{"n_layer": 12, "d_model": 160, "n_head": 2, "n_kv_head": 2, "head_dim": 64, "d_mlp": 448, "vocab_size": 1954, "activation": "geglu", "norm": "rmsnorm", "norm_place": "pre", "norm_eps": 1e-05, "positions": "rope", "rope_base": 10000.0, "rope_fraction": 1.0, "qk_norm": false, "attn_scale": 0.125, "bias": "none", "tie_embeddings": true, "parallel_block": false, "init": "normal", "init_std_qkv": 0.0323, "init_std_o": 0.0361, "init_std_up": 0.0323, "init_std_down": 0.0193, "optimizer": "muon", "lr": 0.00605, "lr_mult_o": 3.0, "beta1": 0.95, "lr_head": 0.00762, "grad_clip": 0.5, "warmup_steps": 200, "schedule": "wsd", "decay_fraction": 1.0, "decay_shape": "linear", "final_lr_fraction": 0.02, "batch_tokens": 16384, "seq_len": 1024, "doc_mask": true, "train_tokens": 147600000, "steps": 9009, "dataset": "wikipedia_en"}
MLP neurons of a small language model. Each row is named by its layer, matrix (gate and up: input weights; down: output weights) and neuron, and shows model dimensions 48-111. Each number is 128 + 32 x the weight over its row's rms, rounded and kept within 0 to 255. A neuron's up and down rows have the sign that makes its largest values positive.
Before each neuron's rows, "fires after" lists the tokens most often just before its 100 highest values on Wikipedia text that the model never trained on; "fires on" lists the tokens most often at its 100 highest values on Wikipedia text that the model never trained on.

fires after: "2", "8", "4", "6", "9", "1"
fires on: "8", "9", " cl", "″", "7", "0"
L9.gate406 [119 155  68 137 206 184  88 119 100 182 109 141 127 121 159 135  85 116 121 108 121  91 127 176 164 121 111 105 120 128 106 177  93 107 133 144 118 145 150 154 141 174 148 151 155 108 164  92 160 143 120 116 133 143 153 157 131 131 148 155 151  83 143 163]
L9.up406 [116 118 125 140 124 158 103 166 141 158 152 116  99 139 131 131  91 174  90 119 105 122 123 155  71  44  91  82 124 131 143 171 120 153 173  96 124 123 162 135 149 113 123 126 208 128 116 108  76  73 154 181 124 114 142 140  73 110  77 171 130 132 137 155]
L9.down406 [148 116 129 118 100 126 164 146  96 138  99 104 161 151 118 144 147 141 172 148  98 133 127 142 168 130 155 209 194  76 125  55 118 174 180 122 103 162 105  99 125 187  99 123  69 129 113 134 157 137 134 113 197 101 122 105 149 130 149  91  94 181 142 139]

fires after: " est", " Ar", " e", " I", " Europe", " b"
fires on: "ab", "ow", "an", "ic", "ast", "ron"
L3.gate46 [192 187 154  92 103 158 131 128 109  87 136 129 103 103 135 135 135 115 140 129 130 151 171 175 131 169 185 115  86 111 102  91 178  89 108 144 134 170 153 145 155  93  90 143 171 133 138 145 148  62  79 123 159 164 119 100 126 101  73 114 146 115 146 131]
L3.up46 [111 108 120 137 141 166 140  87 129  70 163 146 158  80 136  77 117  87  94 146 175  73 133 127 103 114 176 158 136 118 120 161 124  85 120 137 146 149 158 163 122 134 177  98 121  73  39 161 106 128 125 144 104  82 146 137  80 100  62 118 116  93 134 147]
L3.down46 [167 115 145 139 157 117 169 136 128 150 101 190 174 123 120 168 138 135 117  84 103 144 142 111 135  94 164 180 176 149  98  98 104  90 128 125  66  96  68 173 188  80 153 115 142  86 134  96 105 134 198  94  88  99 115 120 140 123 144 182  86  90  80 148]

fires after: " B", " b", " W", " l", " C"
fires on: "E", "as", "ab", "in", "W", "ith"
L3.gate405 [142 194 197 104  88 144 141 154 117 147 123  94 192 114 106 126 145 141  68 195 213 139 118 114 131 104 207 128 131 145 137 162  76  94  90 105 116 116 153 141 168  72 132 135 133 156 130  96 163 135 179 142 104 164 113 110 146  67 100 133 116 127 111 125]
L3.up405 [ 91 176 154 100  96  94 131 111 166 162 137 148 166 114 102 112 124 200  77 109 123 159 136 132 105 126 119 163 152 143 112 169 146 118 134 142 103 119 109 167 197 104 133 147  99 121 181  77  72 106 119 107  91 157 167 156  89 110 145 166 120  91 118 128]
L3.down405 [159 137 117  94 125  82 145 157 155 118 123 132 123 163 130 114 130 122 115 143 141 142 176 171 198 113 132 169 127 118 119 133 114 127 107 114  98 129  93 168 106  72 112 117 179 139  89 145  67 150 109 165 124 121 133  90 120  80 133 101 126 155  66 100]

fires after: "born", ",", " was", " a", " is", "orn"
fires on: " b", " ", " offic", " near", " r"
L9.gate26 [ 81  74 193 184 124 147 129  82 133 185 146 183 159  91  92 162 144 129 158 176 185 157 157 138 141 163 109 144 132 154 117 154 162 106 123 195  85 133 159 152 126 144  85 171 133 122 159 133 115 156 168 115 117 118 153 162  72 103 164  58 106 118 184 112]
L9.up26 [102 101 121 115 128 188 104 178 101 140 173 122 127 182 112  84 142 124  74 181 188 103 179 107 103  95 169 128 140 115 152 104 140 157 165 132 103 118 169 124 155 106 126 156 151 187  91 169 168  94 110 128 124 114 150 129 116 171 145 137 135  99 138 145]
L9.down26 [124 134 130 187 156 132 179  61 102  74 156 106 125 140 125 134 177 117 101 138 107 110 123 159 158 114 178 116 111 113 101  72 140 111 106 137  95 165 145 178  93 142 192 154 112  71 109 146 105 167 159  80 174  79 140  99  69 133 113 120 159 127  89 109]

fires after: " K", " D", " A", "i", "o", "ut"
fires on: "j", "h", "a", "al", "ch"
L3.gate351 [115 155  80 139 125 119 193 113 134 122 121 117 102 169 190 145 128 115  74  76 109 186 149 108 162 168 103 188 130 145 172 134 147 129 117 100 146 141 133 172 149 133 128 105 127 186 148 146 198 149 122  94 135 142  89 153 104 119 144  23 116 101 140 179]
L3.up351 [158 141 116 127 137 119 121 147 144 168 103 101  63 141 154 106 146 156 100 180 111 120 161 130 171 135 110 153  96 114 171 117 171  60 125  47 143 141 157 141 160 147 181 101 170 140  45 137  79 137 111 103 120 105 120 118 135  95 125 158 106 124 175 168]
L3.down351 [133 118 149  78 172 151 133 213  94  98 125 107  42  89  68  71  67 161 122 121  96  92 112  95 160  95  93 176 132 140 124 175 124 129 131 103 102  81 134 169 146 170 104 196 147 187 156 109 127 120 140  99 127 132 159 189 126 123 207 126 163 146 135 132]

fires after: " o", " D", "ur", " the", " and"
fires on: " dep", "pp", "ep", "b"
L5.gate227 [ 97  95 129 137 113 120 157  91 148 153 176 138 108 136 120 115 111 148 151  65 181 131 151 173 159 142 122  71 113 140 113  86 119 101 128 106 135  66 197 145 143 140 189  91 108 116  91 109 114  99 148 153 103 157 111 159  78 124 153 116 119  84 130  88]
L5.up227 [164  96 152  61 150 109 111 160 151 163  49 136 128 133 128 140 153 146 166 124 119 193 116 173 149 141 112 128 171 142 159  92 158 141  98 129 123 113 170 157  73 147 138  94 131 123 112  57  71 173 127  87 144  76 110 162  91 128  98  43 124 116 114 108]
L5.down227 [173 130 141 135 171 153 119 152 179 160  65 133 126  53 118 145 135 106 173 135 139  91 101 143  86 188 113 129 113 137  60 105 172 175 131 175 145  55 100  89 154  96 134 115 127 124 147 141 119 102  83  77 140 160 140 153 119  64 223 136 207 116 119  97]

fires after: " |", "-", "G", ":"
fires on: " |", " St", " Ch", " Al", " D", " K"
L9.gate414 [ 92 113 110 115  57  97  83 103 143 164 154  75 124 136 167 131 106 165 130 166 121 137  95 128 145 123  80 169 166 100 101 159 142 119 173 183 134 128 186 130  28 118 155 146 128  98 176 104 154 208 142 151 135 138 142 145 152 103 181 126 102 165 135 175]
L9.up414 [128 146 143 125 120  81 110  82 127 106 142 133 106 133 158 163 154 175 103 140 126 148 101 104 135 142 102 179  88 178  99  95 119 129 160 110 136 119 117 143  74 189 122  96 148 116 167 112 129 104 202 135 144 188 179 108 118 119 128  98  80 174 144 139]
L9.down414 [ 82  90 102 136 175 159 103 113 208 139 135 101 109 113 123 132 161 166 124 110 139  95  84 105 189 105  92 160  52 122 114  86 128 127 133 102  88 100 185  74 139  95 147 137 122 110 129 205 138 109 139  69 174 135 146 113 100 112 127  95 149  86 183 134]

fires after: " m", " d", " M", " n", " S", "M"
fires on: "em", "eed", "f", "us", "ess"
L3.gate355 [198 106 175 135 112 176 161 170 121 115  77 114 180 140 148 113 115 127 166 181 119 108 114 171 152 112 126  64 110 143 115 106 105 158 126 121 120 151 140 132 175 133 159 104 128  70 153 128  88  79  78 139 142 154  96  81  77 185 114  96  82 131 132  87]
L3.up355 [107 121 156 162 117  73 166  69 146 139 111 128 149 157 120  65 177  98  70 103  95 126 119 132 122  84 108 156  94 135 152 187 151 165  90 178 157 160 102 124 119 144 144  92 145 102 142 165 150  97  95 200  57 100 145 158 158 173 124 111 136 131  68 159]
L3.down355 [126 151 162 113 101 153  98 145 187 131 113 127 119 122  78 182 127 156 115 132  79 157 149 124 113 149 138 150 121 143 149 115 110 150 153 127 146 177 175 181  69 113 152 130 138  84  80 150 133 112 124 133 143  94 138 148  86 137 139  99  79  98 109  99]

fires after: " l", " Cl", " M", " st", " L"
fires on: "ass", "ist", " att", "oss", "age", " class"
L3.gate51 [119 143  80 123 151 137 139 116 157 162  93 127 135 149 146 187 122 138  85  17 100 125 131 122 174  81 159  34  65  90 140 121 116 125  91  98 131 178 131 209 176  80  89  88  94 167  80 123 158 131 113  50  86 170  90 159 186 147 127  99 142 113 142 108]
L3.up51 [187 130 112 109 107 123 136  98 213 166 120 170  98 147 198 122 155 127 137 126 132 114 167 130 127 112 138  94 104 140 119 161 107 108  47 132 159 141 100 122 127 159  89  85 136 103 135 143 224 170  84  46 134 136  95 132 117 115 152  73 108 149 140 116]
L3.down51 [160 131 121 115 124 156 155 201 177 136  85 155 119 155 115 153 126 138  61 139 154 168 125 180 173 109  96 126 148 119 197 104 117 165 114 143 130 163  78 116 145 140 151 111 150 120 144  97 196 145 110 162 122 121 155 161  69 144 103 132 160 151 124  99]

fires after: " |", " T", " A", " P"
fires on: "\n", " P", "pp", "ime", " /", " S"
L9.gate162 [118 155 141  64 188 126 127 113 121 163 104 139 187 102 130 120 157 138  98 128 136 117 172 144 156 168 123 153  51 106 120 161  98 140  81 181 182 130 144 164 175 165 123 117 119  89 154 109 132 146 154  59 178 133 132 197  95 107 107 109 154 165 116 126]
L9.up162 [120 128 130 130 106 126 170 155 143 102 120 152 143 137 121 121 142 107 175  91 142  65 104 143 107 153 128 154 100 153  89 146 168 116 110 167 128 130 128  93  69  64  94  80 135 131 138 136  50 156 187 198 136  79 109 152 129  84 130 155 180 149  72 114]
L9.down162 [180 119 121 119 153 125 135 158 172  85 125 109  59 140 159 122  94 106 135 119 107 143 152 108 132  99 129 155 133 127  63  95 179 149 145 123  96  61 153 186 115 129 180 196 147 149  68 145 103 136  47 151 111 150 133 131  99 104  94 163  66  81 104 130]

fires after: "ed", " by", "ten", "\n", "or", "er"
fires on: ":", " by", "-", " as"
L5.gate307 [122 145 192 141 144 123 127 127 190 120  94  82 147 127 125 130 140 162 168  74 105 183 126 137 149 131 221  96  96 159 105  61 110 167 150  84 187 114 130 114  93  81 174 118 141 142 140 127 137 104 124 149 119 167  82 163 132 110 120 127 153 131  80 117]
L5.up307 [117 138 122 105 166 167 130 122 135  93 144 142 101 120 115 110  50 142 118  86 150 186 123 174 181 115 140 118  98 184 186 149 147  93 118  84 170 107 104 130 126 104 109 167 156 117 129 147 152 105 185 145 117 155  94 154 142 119 168 160 117 144 125 133]
L5.down307 [129  99 179 125 134 134 147 151 142 119 167  93  56 196 146 162  98 190  96 101 101  99 106  69 187 151 138 143 179 148 124 121 126 107 135 104  94 162 149 153 113 126 150 132 152 136 158 159 121  81 126 104 149 193 131 125 133 128 164  94 149 133 181 123]

fires after: " v", " V", " St"
fires on: "ol", "ide", "ill", "o", "ice", "and"
L3.gate275 [155 135 136 119 187 138 112  74  97 115  93 127 128 166  86 141 117 159 160 116  94 141 147 127 117 172  73 151 127 126  64 206  82 136 124  87 191 105 116  75 175 131 156 115 124 139 106  92 126 125 140 111 119 142 129 149  99 129 149 142 114 138 141 134]
L3.up275 [108 175 105 173 141  90 162  77  55 178 144 110 170 112 144 117 107 108 108 157 106 178 115  40  93 136 131 142 116 120 126 136 137 139 135 104 185 166  72 161 123 202 167 156 138 109 151  60 173 158 126 125 111 133  86 132 111 144 160 154 242  94 156 136]
L3.down275 [155 174 156 121 105 101 154 143  77  66 113 156 104 110  99 130  81 142 135 108 124  87 116 115 154 141 127  88 126 124  76 160 129  58 140 120 165 132 125 150 142  95 156 122 174  99 117 137  96 115 101  99 173 166 174 100 142 157 148  86 186 122  63 106]

fires after: " I", " F", " was", " Pre", "ch", " her"
fires on: "S", " b", "it", "ren", "m", "resent"
L8.gate135 [ 66 165 106 172  68 128 121 122 161 159 156 145 115 154 119 162 181 194 124 103 158 189 163 116 109 121 124 150 179 133 169 118 103 113  88 182 153 168 226 147 144 142 106 147 180  97 147 164 153 124 130 108 139 123 113 117 106 102 127 133 102  98 102 205]
L8.up135 [ 79 166 122 134 115 147  96 145 121 152 131 182  90  51 107 186 126 217 107  55 116 131 175 195 145 186 164  86 122 193 122 156  93 149 118 145 132 138 165 116 137 109 129 120 111 210 169 147 179 113 160 111 117 102  81 121 122 154 179 152 111 130 124 196]
L8.down135 [122 107  66 144  76 174 123 115  79 146 182 139 158 162 101 147 123 139 164 158 167 113 146 161  88 108 118  98 107 101 148 120 150  86 114 174 177 128 133 207 203 159 135 126  62 116 107 115 151 160 183 122 116 137 151  80 152 155  98  92  44  87 137 111]

fires after: "9", "2", " A", "0", "1"
fires on: "0", "4", "1", "5", "6"
L8.gate71 [111 112  61 131 138 149  60 141 148 111 124 130 203 113 144  79 134  84 168 180  81 152 138 194 173 184  92 109  72 104 131 140  81  81  96  81 114 111 130  99 176 122 120 131 172 127  97 113 133 127 122 114 171 160 100 174 152 115 133 121 143 163 161 158]
L8.up71 [164 115 123 161 104 189 120 113 170 103 187 136 161 114 139  79 172 204 125 174 142 150 109 127  80 104  97 141 123 109 173 166  94 145 174 111 148 124 171 137 102  71  74 134 117 161 120 168 127 130 115 108 120 190 103 121 111 111 169 104 145 111  68  99]
L8.down71 [145 157 121 126 142 145 120 179  76 127 138  77 168  81  70 150  89 117 128 138 170 113 172 109  50 192 124 100 106 147  98 113 146 132 135  62 171 124 141 103 117 134 129 136 135 108 174 166 134 107 109 112  71 129 183 109 100  98  97 125 123 166 148 144]

fires after: " h", " to", "y", "p", "ill"
fires on: "wn", "ome", "age", "ter", "pe", "ouse"
L5.gate56 [ 93  79 104 136 132  88 113 111 157 110 158 158 105 147 118 142 134 148 107  94 157  81 175  92 123 188 149  67 147  78 181  89 104 125  88  92 103 133 123 114 177 131 150 181 146  97 180 127 129  81 100  38 122  73  98 138 148 127 136 116 124  99 183 158]
L5.up56 [133 141 103 131 142 155 131 109  89 122 153 125 151 189 174 187 168 123  83 124 134 156 164 132 138 160 153  64 137 115 190 130  38 122 161 122 168 134 111 171 159 105 126 178 150 135 172  90 109 113  39 123 151 142 131 137 163  87 168  99  90 140 153  44]
L5.down56 [168 132 141  90 171 127 126  93  83 149 127 109 107 125 146 127 104  80 119 134 134 181  81  84  86 103 130 104 133  85 129  78 156 129  98 161 132 197 109 104 115 122  81 114 129 100 124  91 124 136 108 139  99  65 132 134  41 144  95  80 146 183 122  77]

fires after: "oin", "ow", "lect", "ot", " ent", "c"
fires on: "ed", "ted", "ing", "hed", "ered", ":"
L5.gate426 [126 137 106 127 140 164  81 159 140 157 151 124  84 184 150 102 127  94 115 101 145 152 185 112 123 138  74 143 104 142 140 155 141 119 201 149 139 184 112 129 151 124 143  96 123 103  91 147 121  91 135 176 102 163  99 146 179  42 126 211 139  77 137 104]
L5.up426 [115 145 139 114 102 121 159 186 114 104 126 145 151 220 133 173 118  98 107 125 154 176 135  81  82 145 117 129 113 124  65 146 222 116 181 153 119 114 178 104 103 151 124 139 100 164 200 160 142 141 177 127  91  83 187  89 148 132  75 168 146  95 105 116]
L5.down426 [125 103 209 118 148  78  75 132 152  77 121 170  71 144 141 149 147 166 100 171 164 115 142 136  98 110 175 127  89 121 137 132 118 132 102 110 154  73  83 137 154 162 125  91 130 218 107 153 156 149 160  96  79 177 156 148  90 139 143 126 147 102 123 161]

fires after: "1", "9", " ", "2", "orn"
fires on: "9", "2", "1", " ", " in"
L9.gate44 [133 167 167  71  79 137 104 121 145 202 118 140 164 147 122 141 138 149 120 178 112 116 111  64 123 134 132 121 102  79  58 120 109  76 147  88 132  91 107 134 164 110  29 147 123 143  95 133 145 124 102 150 128 142  58 186 122 148 140  80  88 116 120 149]
L9.up44 [207  96 101 117  95 160  87 125 133 133 124 209 182 115 113 103 143 122 110  87 143 134 133 148  89 161 101 130 152  93  99 172 147 120  78 117 115  96  89 109 101  92 117 125 138 176 171 144 132 124 156 153 141 144  68 196 176 118 103 103  88 112 126 152]
L9.down44 [ 79 150 147 144 151 159 132 133  94 130 146 110 187  93 169 109 184 130  80 127 100  96  95 164 140 133 144 149 126 152 142 115 121  99 108 102 106 167 113 138 116 133 209 109 124  95 127 156 131 151 130 139 123 129 123 129 160  69  79 108  98 159 105 106]

fires after: " stud", "ild", " play", " team", "ian", "igh"
fires on: "s", "ers", "ents", "ren", "ters", "ens"
L5.gate394 [ 91  97 119  90 147 158 127 112 150 123 171 146 181  95 193 169  87 137 127  91 134 170 156 141 103 110 138 116 128 132 144 137 178  86 108 147 185  83 138 138 189 108 137 161 151 110 130 110  91 133 124 149 131 168  95  77 134 129 100 164  96 154  97 107]
L5.up394 [133 123  74  90 146 139 118  60 137 124 171  90  91 132 196 175 120 168 215 111 145 151 127 155 135 178 100 107 111 142  90 158 187 119 147 139 160 126 111 129  98 139 152 188 146 220 159 150 116  87 152 141 164 121 125  83 146 147 134  99 166 138 118 112]
L5.down394 [134 193 167 152  77 150  71 152 164 146 135 176 140 100 152 112 122 143 155  53 146 127 105 137 133  99  75 119  57 145 134  80 130 123 126 107 119 164 114 115  83 135 136 158 142 135 131  89 100 149 115 147  79 156 150 133 146 116 160 145 149 158 149  82]

fires after: "\n", " al", " sy", " An", " O"
fires on: "-", "l", "n", "c", "."
L5.gate26 [ 76 127 129 118 119 118  99 150 131 144 110  57 146 152 108 116 117  89 122 104 114 115  86  94 162 155 128 136 145 170 129 106 125 124 107 130 173 107  94  95 103 161  77 129 124 155 226 179  93  96 128 114  67  93 109 125  73  92 129 156 132 146 134 112]
L5.up26 [116 149  67 116 118 105 123 149 133 141 159 147  84 132 105 154 119 101 162 170 106 130 170 103 104  91 165 166 133 123 135 136 133 111 185 108 117 129 125 108 136  91 108 156 165 162 151 139 155 131  97 116 109 143  95 119 118 113  81  71  83 134  66  73]
L5.down26 [ 99  75 166 161 107 114 144 101 115 130 162 155  44 125 130 112 100 165  95 160 121  95 170 189 129 128 159 157 155 136 143 105 113 135 150 138 145 128 161  92 131  99 100  97 122 148 164 144 119  66 135 186 110 143 132 186 115 144  99 140 150 131 176 137]

fires after: " V", " v", " A", "M", " m", "um"
fires on: "ol", " col", "mer", "em", "ed", "og"
L7.gate116 [100 165 192 160 144 140 112 131 123 145  72 128 178 144  51 114 155 109 182 125  97 100 113 121  95 169 139 118 125 140  93 116 139 171 115 140 121 181  64 137 110 144 165 113 178  64 146 176 111 194 103 149 157 158 149 109 140 107 181 152  74 147 145 128]
L7.up116 [121 152 142 142 102 128 134 140 135 146 108 181 125 170 113  99 125 105 119 156 159 146 170 108  81 141 129 165 158 174 129  94 174 103 139 133 141 161 154 130  93  84 170 174 165  84 163 108 162 134  97 164 111 103 146 173  69 161 132  63 190 149  64  97]
L7.down116 [112  89 176 157 157 129 119 139 140  90 108 125 159 142 110  66 123 132 138 150  89  97 112 139 139 142 110 138 140 114  91 165 136 152 176 142  77  97 102 111 121 132 102 144 105 155 170 137 166 121  91  72 141 102 108  67 154 161 132  94 101 220 144  75]

fires after: " m", " M", "M", "ens", "ach", "in"
fires on: "us", "ult", "arri", "ar", "aster"
L3.gate149 [130 116 128 124 123 179 148 126  87 152 175 149 191  89 125 127 116  96 129 104 126 160 113 123 168  99 139  90 141 170 158 190  52 163 100 126 111 152  90  47  40 102 137 157 146 139 160 159 150 108 159 113 120 146 147 119 151 152 100 104 109 141 130  95]
L3.up149 [ 76 120 140 158  69 117 140 143 149 163 172 112 162 162 111 118 138  81 177 107 142 154 142 162 140 113 192 127  97  91 180 145  96 149  52 138 122 115 139  95 128 138  89 167 195  84 115 190 156 128 121 149 102  78 144  64 166 128 111 138 121 128 156 174]
L3.down149 [126 108 136 121 136 146 135 205 165 182 174 145 179  84 130 147 152 165  98 151 102 118 126 168 145 126 183 108 134 155 215 112 130 117 167  71 115 166 140 151 100  98  76 157 162 124 117 105 142 188 130 100 132 196 146 143  98 103 150 130 112 118 107 154]

fires after: "9", "0", "3", "5"
fires on: "4", "0", "8", "2", "3", "7"
L7.gate215 [100  61 162 131 130 149 112  71 152  72 185 110 125 198  96 122 186 105 113 131 117 133 170 150 128 163 100 116 117 160 129 145 119  98 175 115 125  73 120 203 174  98 141 137 116 177 171 118 104 102 133 101 107 174 109  93 105 150 123  87 128 158  72 146]
L7.up215 [172 100 136 115 140 113 130 127 190  71 144 152 114  81  79  63 158  80 132 134 148 166 113 139  89 146 137 147 170 172  98 199 109 124  91 138 158 118 111 116 163 129 117 112 135 121 147 151 126 156 142 129 117 166 156 131 101  61 140 206 130  55 150 149]
L7.down215 [ 89 159 118  79 129 178 125 108  95 128 158 111 179  94 151 184 143 102  76 169 117 162  88 121 117 159 198 127  77 113 166 108 165 167 128 107 156 141 114  88 148 151 139 176  76  99 136 100 153  95 180 128 169 138 143 126 132 157 114 189 154 156  91 136]

fires after: " Gr", " J", "ec", " th", " t"
fires on: "ay", "ack", "ink", " would", "k", " can"
L3.gate306 [122 116 173 172 103 124 176 158 132 174 143 146 156 145  90  79 111 104 130  95 118 103 102 109  77  75 195 123  91 120 119 126 113  89 125 124 160 115 108 116  94 126 124 152 171  90 156  92 141  78 111 189 108 155 173 131 154  86 132  71 143 133 121 123]
L3.up306 [ 73  97 101 108 112 142 121 105 118 117  74  98 141 109  74  64 163 136 172 113 144  78 135 113  92 117 161 154 139 133  71 141 106 146 124  67 132 102  90  81  85  98 138 141 173 115 116  94 180  55 145 144 182 122  97 146 121  93 150 129 101 131  99 151]
L3.down306 [153  80 152 150  94 143  75 127  51 158 114 139 111 121  96 106 132  65 169 165 165  95  73 142 147 116  85 147 139 100 149 156  89 145 106 145 116 105 167 122 132 128 123 170  61 167  75 100  99 112 122 172  70 179 145 105 151 124 147 116 122  73 113 152]

fires after: " prov", "rom", " comp", " qu", " f", " sp"
fires on: "ot", "ar", "id", "ect", "ell"
L3.gate39 [102 130 123 183 108 149 176 115 129 106 146 126  94 142 100 108 132 113 151  77 104 148 105 139 135 159  95  74 179 171 145 112 132 156 134 103 109 118 155 165  85 151  83 112 101 109 161 151 137 128 125 156 101 110 146 111 139 139  95 151 113 172 192 150]
L3.up39 [135 209 128 140 102  82 140 128 129  99 116 137 121 173 136 116 141 132 141 133 168 137 146 128 131 117 140 144 134 130  57 108 105 115 105 148 121  66 156 143 108 120  67 122 120 138 182  69 138 141 154 192  47  87 108  79  53 140 117 143 162 124 129 160]
L3.down39 [112  20 153 113  88 159  57 166 153 111 140  92 154 141  77 126 179 153 135 125 126 161 153 139 124 117  56  99 102 134 152 135  98 117 107 124 103  77 113 124 113 146  93 138 164  84 182  81 144 143 152 126 131 140 210 124 105 131 128 122 135 105 117 151]

fires after: "\n", ")"
fires on: "-", "\n", "=", " |"
L5.gate364 [111 166 146  87 175 140 118 161 157 145 143  57 110 162 134 190 157 121 127 210  81 137 166 140 221 165 187 150  95 126  87  64 161 163 159 147 168 146  78 116 144 108 134 100 163 130  76 108 101 167 100  94  80 119 155  50 101 135 157 136 128 140 127 148]
L5.up364 [126 149 154  61 114 147 108 136 127 155 140  84 103 172 130 177 109 119 166 155  73 157 172 125 194 146 167 204  84 120  91  83 188 137 143 116 167 167  77 170 139  96  93 118 124 143  97 107  97 119  92 136  78 139 151  82 101 141 168 137 105 137 109 168]
L5.down364 [123 171 182  90 181 106 133 114 151  99 103 100  36 203  89 127 148 121 180  99 118 128  85  99 100 179 143 154 186 127 145 149 180 165 142 113  96 160 101 157 110 121 117 127  86 134 115 127 198 157 178 136  98 144 117 115  83 110 188 145 146 127 162 109]

fires after: " h", "if", "i", " t", " f"
fires on: "y", "ence", "ome", "ight", "row"
L3.gate200 [118 150 101 195 163 149 154 124  85 110 124 156  72 137 148 120 129  82 134 109 143 139 109 137 136 193 163  70 120 164 113 152 148 167 135 123  76 180 192 154  90 126  97  98 150 148  80 130 115 159 160 165 114 127  90 126 147 163 121  56 129 185 155  93]
L3.up200 [161 182 104  73 156 136 129 181  79  96 118 114 112 124  84  65 132  83 131 131 125 134  93 133  88 173 118 130 124 131 146 124 151  81 114  93 205 202 111 168 127 122 153 146 145 167 143 112 193 118 129 134 203  80 151 117 160  63 171 184 139 149 156 156]
L3.down200 [ 91 135 116 120  98 148 207 124 178  62 180  82 136 154  89 149 185 100 142  82 158 121 164 134 100 143 161  57 126 130 152  69  72 129  53 153  98 110 120  94 145 135  82  90 149 160  85 109 182 183 157  99 113 124 139 104 160 142 130 107 158 132 126 114]

fires after: "\n", " the"
fires on: "\n", " so"
L8.gate409 [ 96 199 149 117 110 146 117 143  97 130 168  63 114 124 160 133 160 141 162 157 185 157 138 117 173 128 185 145 155 113 134  83 189 123  72 130 111  48 150 170 105 125 129 114 112 121 188 124  92 152 154 140 144 143 162 105 104  72 178 161  97 169 188 132]
L8.up409 [138 114 101 134 134 117 146 127 142 161 144  96  70 113 129 131  82  63 170 124  88 107 192 133 139  91 184 177 137 118 132  65 211 186 103 122 132  88 120 150 110 108 149 149  38 137 148 103  99 171 121 193 177 135 103 141  96 111 162  87  59 109 157 133]
L8.down409 [177 195 125 107 124 156 184 131 140 104  95 166  59 140 132 123 148 131 154 151 140  91 146 152 163  96 148 160 153 139 155  60 120  89 145 110 197 135 139 154  89  90 126  90  78 134 106 148 158 123 188 124 110 112 133 182 102 137 120 165 164  83 122 141]

fires after: " V", " v", " F", " In", " B"
fires on: "ol", " inter", "ice", " (", "и"
L5.gate293 [159 198 161 134 149 104 175 156 102 188 113 187 228 157 105 114 108 148 142 153 102 173  64  90  97 178  86 172 133 112  73  79 158 123 115 147 165 120 178 116 171 149  87 102  98 106 115 153 151 122 104 109 170 125 129  85  97 156 131 135  92 129 144 154]
L5.up293 [103 132 115 183 146 120 184 131 108 109 158  77 131 130 165 161 134 156  77  95 152 151 201 108 116 175 156 172 142  73 120 137 191 144 109 132 180 121 100  85  87 150 119  82 163  98 174 164 120 161  81  72 168 146 175 121 140 176 135 207  96  61 135  96]
L5.down293 [ 84 199 111 143 136 152  91 123 120 117  97 125 101  82  73 100 101  86 144 155 135 130  98 111 123  95 111  95 114 132 165 159 132 149  75 134 140 136 154 113 140  89  98  86 156 104 105 114 126  82 113 172 167 100 132 119 171 145 196 151 125 172 130 106]

fires after: "9", "2", "8", "1", "3", "ir"
fires on: "2", "4", "3", "7", "6"
L8.gate299 [116  66 175  72 146 143  97 143 168 112 168 122 151  98 104 188 145 146 103 180 137 133 106 140 151 141 106 162 111 117 138 187  95 146  96  77 120 123  63  92 167 125 115 160 136 119 130 184 124 169 101 119 170 137 125 115 101 110 105 166 142 142 108  74]
L8.up299 [147 177 170 140 119 160 147 166 160 110 195 147 156 159 193 147 165 179 122 192 156 110 129 123 148 187 113 139 138 144 129 136 100 141  95 151 116  96 126 149  98 118  60 122 142 116 125 104 135 177  84  69 141 155 109 122 109  92 146  91 191 192 102 123]
L8.down299 [119  89 160 106 158 119 138 118  89 115 130  91 145 121 108 133 110 115 108 126 131 123 100 158  93 168 174  25 121 124  78 121 153  97 119  57  63 167 129 122 105 147 110 147 180 148  92 161 148 152 145  94 129  98 122 187 138 162 135 131 119 117  90  96]